config.yaml
num_hidden_layers: 15
hidden_size: 192
num_attention_heads: 9
num_key_value_heads: 1
head_dim: 32
intermediate_size: 768
vocab_size: 512
hidden_act: "quick_gelu"
norm: "layernorm"
norm_place: "pre"
norm_eps: 1e-06
positions: "rope"
rope_theta: 10000.0
rope_fraction: 0.5
qk_norm: false
attn_scale: 0.177
bias: "all"
tie_word_embeddings: false
parallel_block: true
init: "normal"
init_std_qkv: 0.029
init_std_o: 0.00433
init_std_up: 0.029
init_std_down: 0.00265
optimizer: "adamw"
learning_rate: 0.00228
lr_mult_qkv: 0.7
beta1: 0.95
beta2: 0.98
lr_head: 0.00699
max_grad_norm: 0.5
warmup_steps: 243
schedule: "wsd"
decay_fraction: 1.0
decay_shape: "linear"
final_lr_fraction: 0.05
batch_tokens: 32768
max_seq_len: 256
doc_mask: true
train_tokens: 125200000
max_steps: 3821
dataset: "wikipedia_en"
MLP neurons of a small language model. Each row is named by its layer, matrix (up: input weights; down: output weights) and neuron, and shows model dimensions 64-127. Each number is 128 + 32 x the weight over its row's rms, rounded and kept within 0 to 255.
After each neuron's rows, "fires after" lists the tokens most often just before its 100 highest values on Wikipedia text that the model never trained on; "fires before" lists the tokens most often just after its 100 highest values on Wikipedia text that the model never trained on.

L10.up509 [123 142 111 162  58  96 115  88 181 127 115 122 131 106 185 144 141 120  78 147 144 184 109 184 135 135 172 157  87  77  67 112  97 144 180  88 150 187 117 106 143  89 131 130 132 117 119 157  65 120 121 171 135 140 113 140 141  89 134  73 113 133 132 125]
L10.down509 [100 125 117  71 164 148 140 124 152 141 173 101 103 144 121 146  95 142 136 142 141 161 139  93 122  61 196 137 142  90 123 203  61 138  99 120 126  94 138 127 141 112  99  93 218 148  93 188 164 145  92 125 117 135 123  96 160 159 127 110 122 120 160 131]
fires after: " C", " P", "C", " and", "c"
fires before: "t", "n", "f", "st", "s", "v"

L3.up514 [162 124 127 158 156  84 166 130 160 180 126  60 143  94 129 164 128 116  86 110 145 115 196 140 150 101 135 148  63 127  88 155 126 121 159 116 141 101 156 136 185 154 177  91 111 130 179 132 105 161 101 131  95 132 111 100 182 142 115 111 155 155 123 147]
L3.down514 [ 84 116  76 141 136 122 141 127 105  70 202  94 223 127 156 135  76 136  99 123 115 108 139 122 110 135  93 102 165 113 159  95 149 133 155 127 129 111 130 121 111  69 131 108 149 113 177  85 116 119 210  35  78  96 183 204  92 121 158 179 128  52 150 143]
fires after: " ", " s", " h", " S", " d"
fires before: "ear", "n", "st", "p", "d", "m"

L12.up313 [ 82 147 127 122 144 121  91 129 140 144 190  89 115  97 154 194  97 160 149 176 161 149 102 154 122 131 142 100  68  88 130 134  92  53 153 146 163 118  89 117 163  66 107 164 106 123 149 121 128 155 107 163 109 117 131 140  75 100 161 133 102 112 125 140]
L12.down313 [ 98 162  99 144 141 167 110 117 149 113 147 119 103  89 140  77 108 156 160 102 142 180 174  86 124 166 126 158 140 112 115 110 120 146 111 106 109 120 151 137 156 164 122 148 109 131 123 120 183 121 193  92 120 121 116 174 102 112 128 190 140  99  79 165]
fires after: " C", " c", " A", "e", "c", " pl"
fires before: "s", "e", "p", "h", "k"

L12.up483 [159 118 160 134 150  96  80 176 131 174 115 153 133 105  94 109 124 113  94 124 177 120  90 178 113  83 160 132 141  99 115 117 160 117 178 104  69 175  87 128 191 104 181 116 178 105 184 138 157 135  91 159 146  79 167 191 123 126 138 155 123 141 135 147]
L12.down483 [ 80  71  84 141  96 171 181 150  75 170 132 142 118 181 141 158 131 121 144 141 139 158 198 149 164 154 135 146  95 135 110 144 105 167  88 167 154 128 182  90 148 139 133 114  91 160 122 161 138  68 107 138 160 102  62 138 155 160  70 116  89 109 138 179]
fires after: " pro", " ", "ro", " e", " T", " m"
fires before: "ess", "f", "ect", "al", "ear"

L12.up53 [116 129 127 129  78 155 102 125 105 124 110 145 102  95  80 105  90 155 133 123 162 170 112 182 154  98 135 110 152  75 126 113  95  89 180 135 134 127  84 159 143 127 137  94 105 165 113 113 150 146 105 182  84  92 148 125 103 110 176 136  80 131  98 134]
L12.down53 [ 71 154 155 133 168 145 144 149 119  38 172 139 124  93 119 128 125 133 177 166  89 142  42 127 114 207  81 123 151 179 137 178 119 113 108  97 106  12 104 111 142 115  98 183 106  76 121 115 168 149 135 109 137 142 136 194 106 161 154 148 115 107 135 128]
fires after: " o", "e", "a", " he", "re", "ra"
fires before: "her", "h", "c", "ing", "ment", ","

L12.up653 [ 88 152 152 135 103 187 133 159 170 152 110 137 134 113  52 183 143 166 120 178 106 126 139 120 124 137 238 167 141 115 153 134 185  77 119 109 139 123  98 159 158 145 164 109 121 137  85 102 158 119  48 130 112 145  97 144 160 172 121 150  80  93   0 161]
L12.down653 [160  49 139  75 134  27 131 110 133 103  96  85 117 158 182 117 151 159 154 109  96 163 175 121 101 128  92  80 135 135 127 119 104 137  76 105 127 136 218 149 134 124 118 118 137  80 167 173 151 149 177 136  97  96 168 101 139 125 154 116 162 136 153 153]
fires after: " w", "m", "o", "w", " W"
fires before: "k", "ld", "e", "n", "th", "s"

L4.up467 [185 144 142 132 137 166 116 117  98 172 132 112 171  94 109 111 159  87  94 135 125  97 189 131 149 137 125 132 145 141 101 150 117  87 112  65 133 106 143 143 194  53 150 125 110 130 177 111 145  94 135 133  66 192 135 171 112  88 109  75 109 164 103 126]
L4.down467 [195 130 165 137 101 116 151 143 124 124 161 119 142 138  99 115 166 114  91 129 102 144 114  88  70 191 135 136 148 149 166 112 157 102 110  97 113 141  83 210 107 127 140 173 110 134 126 182 140 121 116 200  99 154 132 153 116  96  24 121  98 111  90 117]
fires after: ".", ")", "a"
fires before: "\n", "-", "B"

L3.up391 [111 146 110 181  98  90 114 118 189  94 148  62 118  81 139 132  90 155  76 172 202 140 177 209  53  96 120 155  77 148 126 146  56  98 209 158 142 126 150 146 145 106 140  83 111 122 110 187 131 112 118 106 148 132 134 137 205 103 127 100 102  98 125 158]
L3.down391 [148 142 204  90 189 115 134 112 114  99 157 126 127 143 149  93 152 147 127 184 107 153 158 116 104 108 155 117 120 122 143 167 149 170 120 126 149  77 151 125 145 153 124  62  80 116 179 107 118 186 139 116 197 116 182  90 159  49 201  76 134 161 152 112]
fires after: "–", " S", "c", " C", "t"
fires before: "n", ";", "l", "d", "m"

L3.up255 [151 110 157 128 112 162 151 176 153 124 118  59 148 104  88 219 146 116 105 134 236  99 170  88 127 153  61 104 102 141  92 168 134 100 129 168 155 111 149  89 106  86 157 105 105 116 128 143 125 138 120 132  82 140 109 125 158 107 114  77 131 128 172 138]
L3.down255 [172 132 154  68 124 145 141 116 123 153 132  99 168 147 122 148 102  92 148  92 170 108 115 124  97 138 112  94 122 119  96 149 127 159 130 255 134 113 125 128 111  78 169 131 159 136 119 231 112 146 137 255 144 167 124 157 129 167 191 114 162 117 154 147]
fires after: " ", " 0", ")", "0", "5"
fires before: "\n", " ", " 0", " 1", " 4", " 2"

L9.up53 [111 123  99 155 149 225 102 169 132 120  90 150  93 137 138 131 143  96 102 151 120 147  92 104 124 115 131 166 157 147  78 135  48 129 119  93 157 111 160 137 155 128 111 111 150 105 104 138 137 147 158  70 162 148 160 143 121 154 142 116 124 126  52 167]
L9.down53 [121 123 154  57 122 107 149 117 110 177 173 125 136 110 138  48 156 194 130 116 120 140 150 179 114 134 147 148 147 139 139 120 127 124 103 172 126 122 125 125  93 147 139 153 109 116  88 110 140 153 145 111  81 134 170 178  68 169 136  88 116 125 189 105]
fires after: "l", " al", "f", "r", "ar", " r"
fires before: "o", "ed", "e", "ing", "m", "es"

L6.up765 [138 110 112 113  89  88  54 142 150 120 123 116 119 106  97 198 129 106 123 133 150 118 153 107 135 127 128 112 137  94 123 134 115 156 139 139 113 214 161 111 100  84 131 126  86 135 131 127 103 116 163 136 177 125 178 173 109 145 127  57  59  87  86  81]
L6.down765 [143 147  98  76 163 103  90 160 150  70 188  82 163  90 149 137  88 112  96 107 164 113 130 203 163 131 117 144 135 102  97 178 132  93 109 144 142 124 141 147 125 104 163 148 165 164 167  97 129  82 117 151 103 126 140 100 172 176 105 139 101 116 163 175]
fires after: ",", "t", "m", " m"
fires before: "ich", "o", "i", "ed"

L4.up365 [131 135 151  93 134 116  98 120 255 122 157  87 116 106  99 149 120 137 126 128 148 157 129 118 111 158 140 107 105 141  98  85  94  80 132 123 176 187 114 164 151 139 220  93 137 151 144  99 121 112 111 128 147  92  98 122 170 129 137 103 106 182 152 120]
L4.down365 [198 145  79  93 151 127 137 143 133 157 171 110  84 103 161 123 134 142 101 116 151 131 101 155 136  85 140 136 106 110 138  83 134  92 133 156 161 154 193 132  65  86 188 107  61  91 125 139 207 134 142 150 160 130 163 173 203  79 154 118 101 152 134  81]
fires after: "=", " ", "3"
fires before: "\n", " "

L12.up592 [ 93 167 121 136 104 152 143 136  99  97  93 127  86  87 163 124 132 107 118 165 149 115 108 166 106 174 169 122  79 125  97  91  83 119 157  81 185  99  75 181  67  91 134 130  89 167 119 130 124 142 125 211 171 119 132 134 134 148 172 134 121 134 167  84]
L12.down592 [147 139 135 116  71 108 122 125  85 112 128 109 131 168 153 142 132 163 118 131  60 175 114 115 125 124 167 147 141 117 101 147  96 130 141  96 146  88 110 144 164 166  92 119 178 105   1 118 129 125 142 120 123 107 115 136 122 120 161 120 104  69  69 124]
fires after: "c", "ar", " p", "v", " c"
fires before: "er", "op", "p", "e", "ed", "ac"

L4.up606 [127 146  99 148 139 101 102 134 223 171 181 126 100 143 141 166 120 130  72 117 153 164  20  96 117 131 175 145  70 148 121 126  76 151 153  86 148 175 129 163 136 122 160  88 136 130 115 134 147 188  84 111 176 142 126 111 108 141 128  99  98 142 137 164]
L4.down606 [ 95 144 121 129 111  49 114 128 119 156 152 147 139 118 119 133 143  88 130 123 133 141  59 126 116  90 113 176  48 111 137  92  70 127 174 115 143 166 132 166 149  99 120  57 116 130 163 138 149 149 142 136 135  68 166 146 157  94 204  84 110  97  96 154]
fires after: "=", " ", "er", "e"
fires before: "\n", "b"

L12.up4 [105 130 157 155 132 144 191 111 144 122  92 105 134  99 173 167 176 119 149 184 119 110 135 181  86 165 169  95  70  84 109  92 138 104 130 167 138  76 163 134 177  91 127 116 143 198 113 114 136 113 139 126 140 144 119 108 156  90 169 115 148 120 155  86]
L12.down4 [124 104 134  99 122 120  76 147 148  99 169 147 116 112 105 104  91 144 133  85 138 129 137 142 119 114 139 111 179 110 118 125  88 128 128 141 120 152  89 113 113 173 110 122 147  94 128 193 194 145  98  70 126 111  96  98  53 144  66  94 132  81 165 125]
fires after: " S", " s", "ist", "e", " c"
fires before: "th", "t", "e", "u", "re", "on"

L4.up648 [ 89 129 163 125 104 105 113  81 149 156 111 138 101 122 115 179  70 117 107 170 151 149 128 100 137 111  95 139 125 169 123 131 120 112 129 167 165  86 125 106 152 115  90  43 156 190 111 156 131  77  97 161 124  94 119 141  85 233 148 113  59 175 142 112]
L4.down648 [135 105 152  73 156 109 131 126 108 145  92 159 178 141  86 123 115 120  98 132 182 162 161  97 118 122 199 148 134 169 152 125 140 132 138 147 157  58 135 108 141 160  89 123 132 165  83  61 163 129 106 113 125 123 138 123  76 145 147 148  78 151 112  78]
fires after: "\n", " was", ".", " were", "s", " are"
fires before: "n", "t", "p", "le", "c", "l"

L10.up447 [149 193  90 158 174 182 151 137 168 107 196 135 116  76 111 166 138 146 180 133 149 146 110 129 134 101 157 116 106 140  82 141  97 118 124 103 161 128 100 154 105 155 122 112 153 137  89 105 131 133 131 144 123 127 136  91 113 157 139 102 125 179  60 179]
L10.down447 [134  73 141 103  94 155  93 120 101 122  89 158 143 121  51 171 150  84 116 105  89 119 169 113  73  47  87 130 158 143 155 162 111 133 150 114 153 141  93 172 124 149 122 152 131 139  96 113 105  94 182 113  74 133 108 183 104 102 148 142  90  93 178  85]
fires after: "l", " g", "u", " r", "r", " st"
fires before: "e", "ing", "es", "ive", "ad", "u"

L5.up235 [140 163 137 119 170 124  85  79  80 180 131 139  66  54 119 170 134 125 122 136 162 149 136 129 128 153 123 140 127 136 122  96  76 103 114 123 141 142 100 105  91 147 142 131 128 164 118  92 106 178 160 173  63 184  81 200  29 162 116 131 107 134  92 152]
L5.down235 [ 93 101 141  98 118 105 146  76 190  67  83 134 161 150 118  89 135 178 105 206 107 102 157  82 104 114 133 131 178  99  75 146 167 127 117 115 161  96 153 197 186 137 164 111  79  65 158 162 124  85  79  90 150 160 183 139 208  89  70 128 119 147 193 122]
fires after: " In", " 19", " 201", " 200", " 18", "n"
fires before: ",", "5", "3", "6", "8", "9"

L3.up502 [ 96 168  78 134 155 122 137  84 123 171 152 119 138  98 112 175 115  97 158  93 119 173 172 105 111 138 127 152  76 110 139 172  93  86 114 103 146 125 190 136 140 156 121 125 102 163  99 105  62 180 142 141 164 148 147 177  80 172 129 105  97 106  78 109]
L3.down502 [ 85 107 130 125 144 175 146 136 165  87 127 130 128 104 139 148  89 183 140 141 124  95 140 112 151 160  88 117 143  96 115 175  58 117  59 134  86 110  93 179  79 115 143 132 160 231 101 160 151 131 124 109 124 134 134 112  97  99 135 130 135  79  90 167]
fires after: " m", " ", " (", "m", " N"
fires before: "e", "nd", "ed", "ie", "ember", "el"

L6.up631 [165 101 101 167  68  96 110 120 150 200 134 194  72  98 129 122 141 115  87  82 177 148  92 140  99 123  82 134 113 195 121 143  91 140 157 118 129 146 112 175 162 136 119 147 133 174 134 105  90 105 132 157 170 168 101 137 147 124 174 107 142 127  77 109]
L6.down631 [139 134 147 128 162  73 131  52 128 140 120 160 177 146 128 104 165 136 134 153 164 122 146 110 113 139 170  82 180  81 160 175 138 115 170 131 172 101 164  82 160 102 126 157 121  88 161 113 163  89 120 146 134 125 130 149 130  54  78 137 139 100 165 157]
fires after: " ", " 201", " 19", " 200", "9", "5"
fires before: ",", "\n", "6", "4", "s", "8"

L12.up260 [151 166 169 133 151 150 134 146  88  93  79 178 104  96  83 168 126 104 182 178 152 106 145 110 129 132 197 159 120 135 129 122 102  99 103 154 138 151 124 117 117 135  81  87 136 124 168 111  90 147  87 113  87 103 165 150 141  87 150 189 154  99  68 169]
L12.down260 [101 130 106 125 135 155 126 173 176  63 108  96 158  81 130 129 180 155 136 158 133  67 104  85 103 119 135  73 180 114  84 152 119  81  86 135 120 114 136 159 106 115 103 127  99 104  92 157 163 169 135 136 157 146 178 162 164 110 120  72 134 114 199 100]
fires after: "o", " e", "y", "re", "a", "ra"
fires before: "k", "s", "ly", "–", "n", "ing"

L4.up662 [ 89 156 115  90  71 114 128  95 123 148 151  98 132 107 101 106 132 150 125 152 136 115 157 145 140 186 120 133  98 124 139 147  98 145 148 130 100 132 134 125 151 106 207 129 120 159 133  96  74 102  96 102 100 127 146 145  94 234 130  62  78 169 108 146]
L4.down662 [114 127 127 117 114 128 101 150  92 150 152 156 172  88 102 114  87  94 131 133 126 128 122  98  95 145 139 125 167 158 148 130 110 144 136  56 155  98 154 175 150 166 139 141 127 160 130 110 134 119 109 109  70 113  93 157  70 155 212 153  49 120 139 150]
fires after: " was", "s", " were", ",", " are", "y"
fires before: "p", "c", "le", "l", "m", "qu"

L12.up421 [ 45 129 113 121 130 128  87  63 175 173 102  98 193  82 128 133 106 126 148 142 193 139 111 132 126 112 129  94 103 145 151 121 158 142 174 127 144 132 172 141 132 121 167 135 169 120 203 104 120 137 164 138  73 131 115 159  79  71 135 116 165 111 152 129]
L12.down421 [156 115 112  44 180  69 139 154 122 101  90 128 180 187 175  69 145 156  88 108 152 142 112 112  91 157 131  83 154 124 111 138 134 131 106 122 141  84 130  70 115 172 183 144 115  90 193 201 131 121 131 170 176 148 169 137 143 159 123 128 198 151 188 148]
fires after: " con", " in", " ex", "on", " f", "is"
fires before: "l", "er", "ent", "ist", "id", "p"

L5.up550 [165 127 146 107 122 120 150 143 105 161 128  70 120  97 103  90 161 114  74 125 160 120 192 119 123 102 136 135 102 104  95 142 132 114 124 124 218 106 122 101 111  89 104 149 123 154 126 160  90 179 151 177  89 175 128 142 122 173 116 134 133 172 112 150]
L5.down550 [136 111 144 117 127 104 124 167 118 147 162 136 152 210  98  73 135  97  83  77 155  96 115 144  59 128  96 138 160 105 137 131 118  88 154 210 155 131 106 153 120 129 122 144 173 153 112 230 139 128 104 250  75 153 114 137  83 137   0 135 169 110 149 107]
fires after: "."
fires before: "\n", "-"

L3.up77 [ 43 142 146 112  74  94 159 119 153 164 131  79 143  83 130 157 124 121 116 168 139 139 141 166 117 167 123 184  77 133 125 157 113  84 164 144  85  97 152 125 192  93 114 146 150 139 129 113 128  93  85 113 117 157 127 115 150 169 138 100  77 128 134 172]
L3.down77 [ 90  99 127 115 172 120 147 123 113 139 101 165 175 202 152 150 124 113 113 111 130  89 143 110  70 126 154 131 124 116 155 145 137 126 152  95 113  87 142 164 143 131  63 187 142 104 115  79 187 142 114 117 138  74 119  97 136 101 173 105 148 129 144  96]
fires after: "\n", ".", " ("
fires before: "n", "t", "00", "f", "20", "s"

L9.up19 [101 118  79 156 116 111 134 145 111 173 118 176 115  70 145 106 136 103 128 131 167 168 195 223 155 199 168 115 107 143 141  95 143 108 127 126 149 155 135  58  99 129  95  97 110 147 148 145 114 138 128  99 115 166 116 157  99 133 149  94 138  68 106 120]
L9.down19 [135 128 147 114  92 141 137  99 125  86 147  75 116 167 108  77 184 182 125 155  88 139 165 132 101 137  85 122 108 139 103 117 156  68 104  94 186 111 138 128 115 137 125 118 110 142 158 165 128 115  97 107 118 119  87 151 192 100 100 128 135 159 165 144]
fires after: " in", " the", " In", "|", ":", "n"
fires before: "it", "8", "9", "7", "5", "iv"

L9.up51 [109  88  83 149 137 128  75 112 127 102  88 144 134 116 105 143 136 122 159 203 211 220 103 151 145 153 160 103 130 148  63 157  84 133 144  82 173 130 128 119 151 142 112  94 129 149 129 110 154 149  95 138 112  98 110 167 135 117 157 113 113 128 124 126]
L9.down51 [122 132 142  99  73 115 170 124 216 176 170 171 146 183 118 129 136 145  93  84 107  75 169  98 106 144 179 157  71 118 180 165 132 127 152 161 111 150 137  83 156  71 149 107 109 171  87 119  94 111 142  85 164 136 113  85  82 157  68 138 143 137 138  52]
fires after: "l", " al", "ar", "0", "a"
fires before: "ing", "e", "o", "ed", "es", "on"

L3.up598 [151 147 108 130 141 128  88  90 141 176 179 106  55  81  77  95 103 104  62  87 184 165 105 155 164 144  83 110 114 118 114 113  68  89 182 141 143 161 149 109 153 101 124 117 167 133 118 108 155 139 123 127  86 148 110 176 159 141 155  97 126 135  59 199]
L3.down598 [132 144 140 178 139 122 110  82 151 185 190 108  82  87  89 104 141 104 123 102 137 152  77 162 174 137 117 117 140 103 122 108  70 122 151  91 107 146 163 105 183 124 132 119 145 175  97  81 165 135 107 149  92 169 148 130 143 117 198 116 115 123  47 165]
fires after: " C", " c", "n", "c", "y"
fires before: "t", "c", "g", "ts"

L5.up562 [135 103 150 113 142 144 120 108 175 146 118  97 132 137  89 150 125 113   6 157 241 124 127  86 135 114  90 136  66 134 106  80 172  85 121 142 158 169 149  75 111 101 131 140 159 134 116 148 104 152  72 130 197 137 124 151 144 121 128 101 108 168 200 113]
L5.down562 [112 102 111  59 144 126 111 137 144 137 158 131 184 204 164 122 142  74  82  69 177  95 119 132 101 112 121 127 121 128 126 116 140 152 168 237 130 120 152  97  96 109 104 130 192 128 102 201 110 167  92 165 129 147 100 157 111 185 175 127 189 115 131 151]
fires after: " ", ";", "e"
fires before: "\n", "–"

L10.up376 [ 36 179 147 196  75 132 129 128 101  78  93 141 116 124 121 113  93 142 158 139 139 141 154 137 116 129 144  93  98 130  60 127 189 112 100  93 128 139 154 127 173 132 148 158 160  92 164  94 144  88  95 129 128 115 145  99 151 173 135 153 123 151 106 121]
L10.down376 [121  81 142 129  90 124 145 137 148 126 129 135 164 142  95 135 149 156 165 156 169 119 152  80 125 156 106  93 137 124 211  97 118 113 102 171 114 119 111  83 102  90 142  82  85 175  98  93 117 166 156 131 123 126 153 151  91 207  32 156 113 119 162 185]
fires after: " f", "at", " C", " pro", " c", "ate"
fires before: "il", "he", "r", "m", "p", "ou"

L8.up607 [111 134  92 169 146 105  84  98 174 152 129 154 117  94 113  94 170  40  85  87 128 138 185 167 114 125 101 177 145 159 120 132  95 114 115 119 117 135 157 147 159  97  97 166 131 149 115  98 118 187  83 146 147  89 135 135 135 157 125 120  77  85  83 135]
L8.down607 [150  75 137 159 106  74  76 125 112 175 162  95 159  69 106 105 102 113 164 137 123 150 130 115 134 187 187 164  94  49 134 120 169 239 113 100 138 142 106 142 147 126 132  81 126  99  68 117 158 147 138  70 170 198 162 123 126 146 134  89 160 135 147 142]
fires after: " 19", " 201", " re", " 200", "9", "e"
fires before: ",", ".", "6", "4", "5", "1"

L10.up399 [148 119 146 149 101 116  42  94 185 126 112 174 144 105 117 152 147 128  93  97 124 125  94 103 165 189 170 104  96  85 116  89 139 125 168  91 222 125 151 181 120 140 116 131 152 143 163 137  79 141 151 125 164 118  74 186 133 138 158 115  80 185 149 162]
L10.down399 [137  80 172  64  89  96 132 142 129 144 133 169 128 124  76 142 152 110 113  70 162  71  98 184  92 176 170 138  83 140 132  63 151 156 180 161 135 161  82 136 153 126 123 147 134 147 121 208 103 205 131 163 119 113  60 105 157 177  56  93 182 139 114 114]
fires after: " ", "s", "y", "ation", "ing", "e"
fires before: "\n"

L5.up75 [145 116 165 162 111 145 130 118 113 178 135  66 142 141 123 117 150 108  63 150  88 101 192 149 150 144 128 130 125  87  92 169 116 132  71 125 172 165 126 144 149 117  58 141 136 159 149 132  44 160 107 130 123 174 126 156 128 178 141 125 125 132 143 187]
L5.down75 [116 117 136 131 126  98 159 123 118 152  84 142 132 186  99 129 124  96 124  85 131 118 127 111 146 165 132 133 167 112 145 100 150 100  94 125 125 131 108 169 111 108 113 111 146 152 115 186 130 125 130 196  80 137 120 142  76 123   0 136 158 140 158  78]
fires after: "."
fires before: "\n", "-"

L4.up8 [117 136 106 117 121 179 129  71 100 162 193 114 119 104  72 149 122  96 174 109 135 105 143 159 156 139  87 145 130 109 108 162  98  73 137 137 111 129 133 131 113  81 141 136 106 147  99 123 129 145  82 119  99 136 172 183 141 160 164 103 137  74 134 137]
L4.down8 [ 91 112 148 132 127 122 167  89 120 136 155 153  81  96  96  71 148 126 153 128 164 138 119 136 207 126 150 145 156  98 182 112 116 175 127  73  75 128 151 140 163  98  85 159  62  73 122 115 138 146  95 144  52 169 143 127 126 110 226 133 127 134 146  94]
fires after: " C", " c", "y", " r", " ", "c"
fires before: "t", "c", "g", "it", "ct", "n"

L12.up194 [103 130 134 102 107 112 148  34 111 149 171  86 107 109  96  90 129 145 128 153 150 101 111 175 124 143 183  81 121  87  46 106 135 121 158 137 148 159 128 168 167 123 107 181 145 157 145  89  96 167 116  84  92 144 197  82 170 137 127 104 149 167 121  73]
L12.down194 [143 165 128 162 143 122 103 128  87 158 189 161  89 105  57 159 124  99 138 140 106 124 156 169 124 107 104 215 121 120 139  91 156 152 101 173  83 160 164 155 141 137 121 148  77  85  96 132 162 121  91 121 144 106 126 112 149 112 165 181 152  87 119 120]
fires after: "c", "l", "ro", " R", "y", " U"
fires before: "s", "t", "ud", "in", "S", "c"

L4.up559 [167 177  92 113 161 116  59  99 127 178 123 147 154 109  99 151 122 130 110 101 152 181 137  98 116 138 109 154  85 146 145  77 132 134 147 109 129 149 148 117 121 116 209 135 130 127 157 112 104 113 154 140 175 174  82 166 142 133 118  86 104 140 130  56]
L4.down559 [118 157 114 145 141 103 115 128  97  68 133 102 189 158 124  81 173 105 121 105 117 133 109 150 155 157 126 203 110 169 196 132  98 130 123 112 111 138 132 117  57 127 140  97 171 135 128 132 156 159 186 111 138 138 147 111 152  99  91  91 141 108 135 104]
fires after: "s", ",", " to", "c", " and", "\n"
fires before: "ich", "o", "i", "at", "et", "c"

L12.up7 [ 97 136 117 165 128 130 122  80  95 148 142  84 180 124 157 128 167  98 103 107 175 190 123 155 107 104 159 125  78 123 113 149 171 157 148 137 104 169 104 142 116  86 179  78 134 155  87 114 122 162 154 101 164 167 106  97  87 154 135 121  78 163 175 155]
L12.down7 [137  78 161 132 154  72 120 125 148 124 106 129 111 151 118 175 190 150 199 180 145  88 184 161 143  89 180 128 134 154 158 102 147 115 129  98 141 171 128 114  97 128 149 107 104  82 152 110 105 136 115 126 140 106 110 163 153  87 108 122 159 107  98 118]
fires after: "p", "f", "t", "ep", "d"
fires before: "il", "en", "ac", "i", "ess", "ent"

L9.up764 [127 193 100  89 124 115  71 127 146 102 101 133 127 124 128 119  75 135 102 181 100 187 166 174 133  85  69 133  80 150 106 195 105 117 152 105 136 165 162 111 170 111 141 103 138 158 133 135 117  83 111 118 175 100  81 148 149 187 125 103  43 208  92  86]
L9.down764 [135 104  74  94 146 111 107 111 159  60 146 179 110  45 120 121 136 126 187  93 100 110 136 105 169  97 135 129 170  98 149 146 104 166  98 170 145 161 121 145 156 147 151 112  92  98 124 180 117 153 104 139  85  81 114 134  72 140 150 112  82 131 160 129]
fires after: "ou", ".", "o", " m", "\n"
fires before: "n", "t", "e", " be", " h"

L12.up256 [128 139 165 187  75 144 143 189 149 152 133 158 114  99 139 119 172 115 130 158  90 151 185 157 179 168 106 179 159 154  77 131  68 127  97 119 171 155 137 101 155  68  99 120 107 166  85 114 109 103  81 125 133 126 118  86  74  85 136  47 150 145  64 148]
L12.down256 [116  59 139 133 120 156  86 125 140  99 105 171 173 157 106 120 152  78 185  43 120 145 108  94 153 151 178 118 130 185 123 149 145 114 152 116 129 114 141 105 127 106 106 108 153 131  91 109 138 105  67 141 183 114 123 119  91 126 104 192 145 110 146  99]
fires after: " g", " r", "Q", " G", "ro", " l"
fires before: "er", "en", "uc", "e", "am"

L10.up368 [120 155 100 179 134  90 105 171 157 136 139 103 117 104  69 189 112 137 126 158 136 196 143 122 118  89 109 158 131 168 135 132 145  96 101 122 103 123 170 141 146 132 177  67 109 158 107  94 154 123 139 116 125 253  79 193 162 201 134 105 120 115  96 180]
L10.down368 [152 142 153  61 161 117 175 152 152 111 165  78 146 132  67  50 154 153 179 158  63 139 160 120  92 138 126 142 134 101 130 167  92 120 125 160 114  93 105 110 132 143 119 150 101 176 114  88 114 187  84  46 143  55 143 146  98 100 138 129 192  94 150 153]
fires after: " d", "f", "ol", "ac"
fires before: "ing", "n", "ed", "s", "m", "el"